MLP neurons of a small language model. Each row is named by its layer, matrix (gate and up: input weights) and neuron, and shows model dimensions 128-223. Each number is 128 + 24 x the weight over its row's rms, rounded and kept within 0 to 255. Numbers have three digits each. A neuron's up and down rows have the sign that makes its largest values positive.
A block is one neuron, or neurons of one layer that tend to fire together. Before each block is what it responds to, as a language model described it from the Wikipedia text at the highest values.

Description: Determiners right after a preposition, such as "at this point", "at the beginning", "of the United States", and sometimes the modifier or word-end before the head noun ("poverty line").
L9.gate84:121114080117168140145155144131088167079133158109164126124061150154123131175139092135100137123151169147095144133086104168140156099144163144142113136122160157097152112163122110134115090071064131136122120136152134114124147134164114125142119097127137097107114135134137112145107144148129130120
L9.up84:128122160091110085175141137124113121132124101120098127140089139094088096116125107105073125088156127154143141129105137150100159122167124150117140159163101130183111121180113130110153108127140104126128147142157151116070101143107115137150153099118101132059138158135110114136122140136123123118
L9.gate110:087111151109114130120116110124104141107103102125103084135130135149189110137152173133109151099111127131134105117129168113130112126122113159123140103107138129122128146161177138121144143143104151131179167097139120138153140162138064152136155116173184150143105119112080160161129136135128121112
L9.up110:135113149129081153135123064104097112123110103127121149107141129114094128126113113131103130129134100149150144082087110157153131098121091168113144072123161183131091149106076105140122101106063136140165154124163149091193150111127103133110118152148126140162148130150125083154150141129146156133
L9.gate152:134095102122124108186156129126135127111102102093134161182147126108108121101100176081192139111134085119105130120153160129112088128108117112145165100138159121162166121139100081115101129131136141106117122110127150106148138188092110156156093129169125120127113065121109113143149112083204127123
L9.up152:129114130100121101128134112137102156087135111132105131153093109140129116111112157161117114151101114093149110139107154171093150107152101129112108119169097150153072115099154137110136107132162123154129143124120135149155133158106123063144146159129174089153137134121121105200135121141130165143
L9.gate243:169114138124130130112127108076127138129167100133138134140092127172130166134090157137100159122098137135117118142068152139107126111142074163158113098144095094126166144109122104106164147121090120136109101132119124119096102130080120155132129104102152096153135076135135089139170140114120130108
L9.up243:086138118152121131113204121119155109148126094166138097115189144165152105092152166143177137135116132125167099126145140129105098145080110158161169118129093145130133118120131147135131109142136112129125138103138105148129128120170129180136129123149145168106122115089117103117168116134155102127
L9.gate337:102123145134136130119135150108114111123160123113151116139114093143120144090138145136141160098119071147166120127120071128125132113120131161137086146128202132150131107149180072104141153131097160145131119140113148132131126164112110138153186099157144105151124079161165109153121125168114114138
L9.up337:067122131087144141079127076109101144138108124167098115128104180120189085145151148135086090135121142099135121158151130156120146129114114138127146147160182133113132110161125153143172081076111148093063148143121136133148118119171092115134150129112159157107125111122106119117144144162119160123
L9.gate374:156080101094114145135118140131103140086124115144145106111118139092159122141126168141157122111117138110123152118123144123148136130128148126105123139147124175094118134141142123154101150154139116128168107095119174116161121141140152139171130130135132124175122137153075140174115113132113084125
L9.up374:119148097121103137066106085132144127126111098120096144165113137136117119090126157122144151109116125072074114128110080118151096157142104105148147137064115138133089150154116135100146152130107123135154141102099181127128096146118122123150118125109114118121126123142130141153116114161123090158
L9.gate499:117109096129141136168116130113113131104119127147118109113127151124170176116115124149143143112157104108124167134109133108170137154119112123140150100095132143106081105145105132098128138101066151118166131131133173084126136130098107168182133111159091111100135130153097131117099080123108122124
L9.up499:141134117113149109148109126147140173147165151087135085126144146119154161193113162119109149173116114093077154135123177107127125150097113157119158112161178130150152139147093131102191103083073138098129178148121125120109130122137133139162157115126141190088144118124119095159139112103142117117
L9.gate600:105131143115132127098154109090141143116084114130137109109120140117137116116086148099085102131139107106128155133121132076074122100111164122137122112122117159124114160088142143104121147078120152127198120171141167142151127125119097118148199094125142094181152074187134124136157089137122117118
L9.up600:161135146063134122127117119137147158111164127148149058169145176124125088114108151117161121121173150111167144128127109112117118150116142137170154158148097110143082122145118153123127083124125135113127123135103134162126119123134101163146182129130156132158131115161174133145085125092167096170

Description: Opening pieces of words split into several tokens (res-, cons-, in-, abs-), often after a quote or parenthesis, plus paragraph-initial "In" as in "In 1985".
L2.gate129:116159119124137132113135127146135160079094099114148107107158127102156149112087125136165124126090084149124166138093101126134094127161129143120158129104150114146085122068131119122142141179118131140105140120143118135163160108203151163099150158149165091095140112141090145117106115141124131129
L2.up129:134115096120155151148152060140141130099143105139121141104149130137146057139165119131110109141125146135088159152136141147157108144113135131112138123109123098150128142166135112149168109141138099111153155161110110151079093177143127212122142135158122128117094095149125079100122097104126133151
L2.gate195:121140138129114155137123138133100143122128132123117083074165124103164125140130138158174139124124075108088138120116099160129132129140152145137108114137137090102109124125087140118177152135072115129137157155146113084180134115163146137115153134155171075111141138108103087117151144118086128110
L2.up195:082146134137133173149192118107134154124128153119115114085129121135123121160169150125115140111102099117098122129114146113098127149137143096097119091129137097106123150162131125138127149155130105102092156183111102150142127131102113146124119099175170100151105081108083129150130139134131153125
L2.gate207:102153078117134129147167117133077127144109189134149137123123117075161154152130150122082091104135107089069111156140102142140128124116114111151167098122137142121116131166098094157118129171132104095116121135136155158120112137172100125168128147109124103146123164153147142158138155121169168152
L2.up207:113110136136166106114124105177104118137121120078162055140116151074103107169102133118108098108121127155102165139128137096113145132097102116130140095144103142144158153153125119148125156151155131136122154145145137136121133169147141170123102124163132135116130126125147094113109121136116115105
L2.gate358:129144098090120158149094125116121086146156150093097113151116063132118131137095135121086081125148142120087094117146119111101145131126124156138173134111168130144134149164119106166146093134142105144127126142101097130144139115126165143120171139108169140164097136118116079124119145093142145187
L2.up358:117129098083127114134116102124085147172121134115118115115164115120134135104110087104128123145107132145136108096151087116126085108163105203149147162121071082149147138152158155138153136119119150161152141111060151146157102130095134148152120132144112113108085136126137163115108145106170125121
L2.gate395:099128123105167112174153104130112158140126155126164097116081108131167129159120117113126119121093086141123129136130119110132135114093132091182139113117137088128151116130125113152106161200127044104126107102081135086095129137146150105160090111186110150159157103137093127095123117105121121122
L2.up395:093106088076153176147166134095096128098132106087103059115127082092150118117129134117148109127133112138141111182165129085198110143114090104178106130133125128139143116116098119100135147157121116098133150140059116088123142104115149144068108093138113140152129086075118127120148197151125120111
L2.gate430:096126067104112139133102097180117108125109138109106129118139147096134139118140104127117121113117103146127144098169148128096130080116163150129178118145164147093132101147141103149151173136150151152178128120094085146130158150090141153120144153131145127127090130126175128125111126121141108142
L2.up430:121117136131118122157106113120108163107138165111122139103119170143123116132087124117114101101146099095056138159157105121112130146125148136172152103100119109139106096098165080103174148142122166150143091072107108109134154163114118164122161107087113098117089103146151111144110143148148097114
L2.gate490:081159152062131096127112088089135142127146165103156124124138138132140141121089165137141138140124093140081112113113126151146161119147113127112106116088118103097127130166125089153096127144134102143139146105132153113170138110094113098114131115135136124134120122147139115191118144118128093173
L2.up490:113135134129123121131129084107135077093159170169129145127136121133104162080116150118122154124127132133147106107148105145105089158144113133121129157110089100122101151089133162076122132112075088138102160112109145081134142080104128095158151119134130159114126139161114142102107116138157159103
L2.gate598:121114124113115172143087174158124111095129127109135127113121134104124114135131110103137134171140103114127141208101144131108095114089112118137115115123106106129136107177083170094172125147116082126136103155097133128088138108163148129149134111124070121126137158130147098184131072147114102119
L2.up598:140119142099144122137145182115132134146121086126136086100132117107095128109120121073120093137120121115106123194156114115169160136103153146114093104146152154149112149130134152110124156109097073135156182143092204112127114089163124110135125119144100171101122133126146153141145132079164114130

Description: Middle subword pieces of split words (o-oc-ytes, marti-al, at-mo-sphere), plus articles and prepositions inside phrases like "in front of", "after a", "live at".
L4.gate71:102140122129114144083098133141098140120137126149125149153123147160127150103155108137124125127144148133104159140127115120149105131124176162172130091120146136142126135157102090141087099112128103097132140136180109142107144157146121069173181092095139118114139105108138102109140094136122131132
L4.up71:102137152103156148102135068127133098129125140100136157140101100111160122121125121135140117139122118119116171180114125103131127161106100139153136066155123132096127098131124148125113131134146133073156102136161159156129135123095155158095124092127181165146142138145116133165153152156113103132

Description: Modals, infinitival to, and not after do/did, including split endings like wou-ld, don'-t, right before a bare verb such as may have, did not make, would be.
L4.gate110:136148140150116126099125128085132141097107128131122155108173135154113125121108128091122143185140108106095111141101127110118084127139130116143171105151144149170111126111103108111088174099144078125132158161134103139159102099141114124170124188119118148127102110115147115161120116109135125165
L4.up110:147117138158139133135139137086117146073132133139187117145125133088102136140167153193140171111153112136102169122161082095113079091118105086162145141110101153160130111121127130126098168127133157120152142159111089125090128148140140162169132122138157124106127118088096133107147127098126143150

Description: The apostrophe of possessive 's after proper names of places, organizations or people (California's, Amazon's), plus occasional possessive pronouns like its and their.
L4.gate106:127108100139152089116151097109114123130123112156218142113122105096112047112161099109159137134087132108126181170124119137105147173125137097137099127160163162046141088087126112148163126115176134149130122123112133165170153120147118126090150108132128093140104110118181097151140110124104128145
L4.up106:106089118122136129104120146182106128133110154104130141111119082107105153141130167156128133116120137125152118084107145159135149158137143120078123124127085139149141081156105172147125140099151146114104153136132096122161107134108176087136071121098140130130144092133138096191124147143096163134

Description: Apostrophe tokens, mostly possessive or contraction before s/ve, often in tables and lists, as in Men's, Who's, We've; also opening quotes.
L2.gate191:117152117124106146141164108121120154130153140157122151162135109136133118078109131143115124111134134090116137112098091145138097149104117098106097128113139104105111086164173115135090158129106126117124122156109090128124138112147119136158119156100111129157089144170169111148113139125108123126
L2.up191:128121131133113137133140129114115144130156139142183119144123135135137157109122135159139168119074104077119111159131146143121099098130132194108111119123127144146147183104144114125126095154128133077129125145183105128109172134125149169116084101132113126124132099114138118136135124151146105147
L2.gate205:155126105131119142119132139086122123126102122146133128172123131125140102120149140111121143098108121088164128106133166120117173116140116144120119102107105160130164090154118112175147116152131144121076130122143169173169113110139130118144133110115118145133136114129154086169164094107114117080
L2.up205:128123173133111134189171161095095148144092113125177086145092134084092150127149119146154114129147135129135128126105144110098170109160112101090115103084123120108179074126112146178106111119149137109104123133100130138123140105127145127110113122120133145112110124170129105109158125133127141173
L2.gate216:118115086134099107134136116082150119135120125129137077061143126138131117118122083125129142156148113160110131127187105124124114145130096142134125130106176112136100130134124144091142172128096150121137150144089152135080144114136132121120103095162089061148135141165134106088120122158101121134
L2.up216:138126130130118144168123107125137098119114129184105123158108097163111122141157148118140113109169138123129098204168085160154114119121170143083081114119135124108118088167098142111109180112146147083108126120143124088119093122157129085111118129124101145144093114108127151105143085110102116172
L2.gate225:130097079127121166120157125178105147080086124119129107135140126127132115102146115141193059148133080105153157136124103132098117139130151125099126135161143104130149105126135114133187101129115146122112114160132142116168140138127137163115155118150162090120115104103162134131127108156169168110
L2.up225:148121146119151136033150111132125141132118080119130123119104133129144128145140131166141129156151117109122117105168163139148097142119162117093119100123105137067123093112086172105178116151154132132097090131136117110162130157116122146108104127142137096135093076159144119177148122110138116138
L2.gate288:135105111089150117148112048130149131101107174089165117107111133120101133177144100144111106136158114133114132117081094128133098145129187119128152123126116149121120098142153116083171104105122095170130124134110143152149108145132150152154119153133153146160121148111137123139145113151134122169
L2.up288:152140137103160135148154101102136159154113141113147073154152144154103150113127112160100102174153104132155173101098166128121131105141146147190113108114147114104140115166127151104101175141105149148149128180091118128113132119120103114096125151132111164124118133123103106088182109147111075145
L2.gate369:142154093110132114139121088138098142121119141128173107135099145132079145144108125132093130094112087130102132129110139122161148138146168170156122172130093111083118135179115119161179131132092095126131103122141130111131118137110124121134046097110087115089125110139120156122130115105128156120
L2.up369:186154109091159075147183137150124123070157156139100122136139112110168123129141147124067163140159137130082141108137115120164131081171166136104131131149117115122128126140139112128147163122157100112148102098132120077148174164097123153121135154154159103163133086129172116127143143116117141122
L2.gate405:145149144109147109169154128119099136130146154141125144114145137116154092157140083141116095111125138155139165144131140141149123119147151157110111101120100136099126087143171147083158090114111143158135137121124107106094115101111130112170098122136122078133100142143117157108104102116132053152
L2.up405:147115138107137108118182104112085086114184119155159150118133145139129115126143118144138121074134113118168136132121114122177115118106166133123147110099134116127122117170165114114158117089152108146113108114157138114137082123146132116108092167155109085147093122128126131178131139109110086164
L2.gate642:114132141124166109076109122158087123092128132130135109092079094110131112134165115127079119155133152112091145096089168163155096124139132130151140126126085122106105110156157123134134151157153101112110101138124142131137102138178124089164138159085156161135110098153163106106152107170124111117
L2.up642:158105117143124141150120149129141093082125148136118127110114098096128087134177174093131129145103096115125140076113111155148124162118122136121127130128114132157129142109136146126122141112137130074148103122146116145156123104133110135129157150147095110132140136141142125096137164112119144139

Description: The apostrophe (straight or curly) of a possessive 's after a name or noun, as in Presley's, the station's, Harvard University's.
L9.gate1:115113121128160128176129131131137122132122088148113122146158160157139111150099121157116115132076146095123175149105127170128168169160104131152122130132123093081110104173154139137166133109108107107105133165127168143162159087143104107117090099142096133121176169120111117162119089092128129130
L9.up1:168105109148131084136159117119174113131117101119156115180082142153067135123137109105145114096145144131139127131137127146098146112152150113110104124091138122120135145107136147113078118104111070156101087141166131137173104131137128142050114103150116126155118132120136099133186117126150161141
L9.gate183:154093128134167130103159107161114138100112135132119083135097133125137173103122110136147141064124119075113117141152157110147098135087134129121114158130117175119158177120154113135141109132140177086136116128109132147127121123164139156097139078085100135153112154140080126127108109078110092115
L9.up183:135161104090106127080117137111126135147120173130158166095111081132149128147141161113145126146099168097111120069138106160117154127117130129157115100112160125149133153117115119131150114159136121119147121128140136157165069127185144146146146089132132145106119138139113135145100094131153127108
L9.gate214:105104126103114138156158136128111096137171122061134177141113143124132166141121154100159160142149150112111083091121157093119111112113154108134144092135085125135134093140123109106107058113122124126065110128148184110108081144142097130145162133130121143142100119197154124111106088111138160116
L9.up214:128106123085110069159156141133098148136103121111146183128135132127143111122130115101187136070144116138122157161146172093120138127139102112116137158113111075142142103123082124124085100118134145112129123125104094105146093169155131153141117153091155104108091141147137134128126134114143142107
L9.gate286:160129088140138142126132130158169129145146136138159098136119164130093170094151165139129136128116058142180142135119099139153137092122132143132088114150179112086150142138147136156122144115134129099141148126116154142161158125126084126127130126146118065160115114145105146115143152104103082111
L9.up286:137164125115074163100136135128179128091159136112089094167139097141118146109163138105142107101144134159123162094118121171123131172120121105133126167137118137086162137142099128150144142142150131104133142161128141145135125155138125138114151135136133128123107162119123087114130138142148122124
L9.gate331:172140142126096131109110112151114103160126117135143066147111140144146166153173117089128095108084089131100122164110142122147137125119106128116062121107144084139154153084115110146110124073168145122096160114120205123139098151117121153141130156096106111150099126174125090131105107155110087138
L9.up331:083092120101178126145112114130110164110104144150125120137102170099136141148145184186129141097117107120108158129154145133102159111081116160124136139093124129119145114124155103147155136150092140133101146157139148105148112131113114142135151169107154109113146143130122094100141125168117129166
L9.gate334:178141133110115143105128108120142126092149101132143154153153171121120095106096095112098101120125147128096122159099176125105137135094140113120130094132123123181135117135101133117144098123111122126126124127180146128125122158141102227138134140147069103139114183093118132115132122097095124136
L9.up334:138156098136123102156149151135133130137133162109153141027155123135138125128139117125140104114084160131146091108151160177156114127160119158140105132109136118116187085101124074170122125121155126117130119157160138097142152145126116095067082118164148151086145148128114151114147117151108103131
L9.gate676:133093100151186146140142136113123081110139178134168161142172172142127153130110135167131096138115162139102107123142109191092149155099135175149138124128118124086129150117154121135157134142136123114134114128130171163152125093167118134135087101142104117114128159117158138156093087119112124105
L9.up676:150121135140157109113122092109110116087127174129139114122186119096104102126150130138117106063146109148158089158164135101134137157130143109095141119113128120134131134141093083169113107128127124111118134127095160087163154134148156163098078141118168118145162108122135089121116107113113135154
L9.gate703:105101099161097143169143105094140155136130105158164124123158091100156108120161141122119120118135108144133165120103151158125127117109127176152141126135167127083141126121143128139154130153095116111112129191125183143202116089163130145145104118125156142193106144113114166134109155094148105155
L9.up703:083163133179125124170128101103138107138120128179099125130081145134143130163120151118105137128114125124095125103131129153122151134167137129148103078089129115101108114152130120099123127158125116101144135155145227174157124085148135174089184145135137131156139119133136126134107195081132113124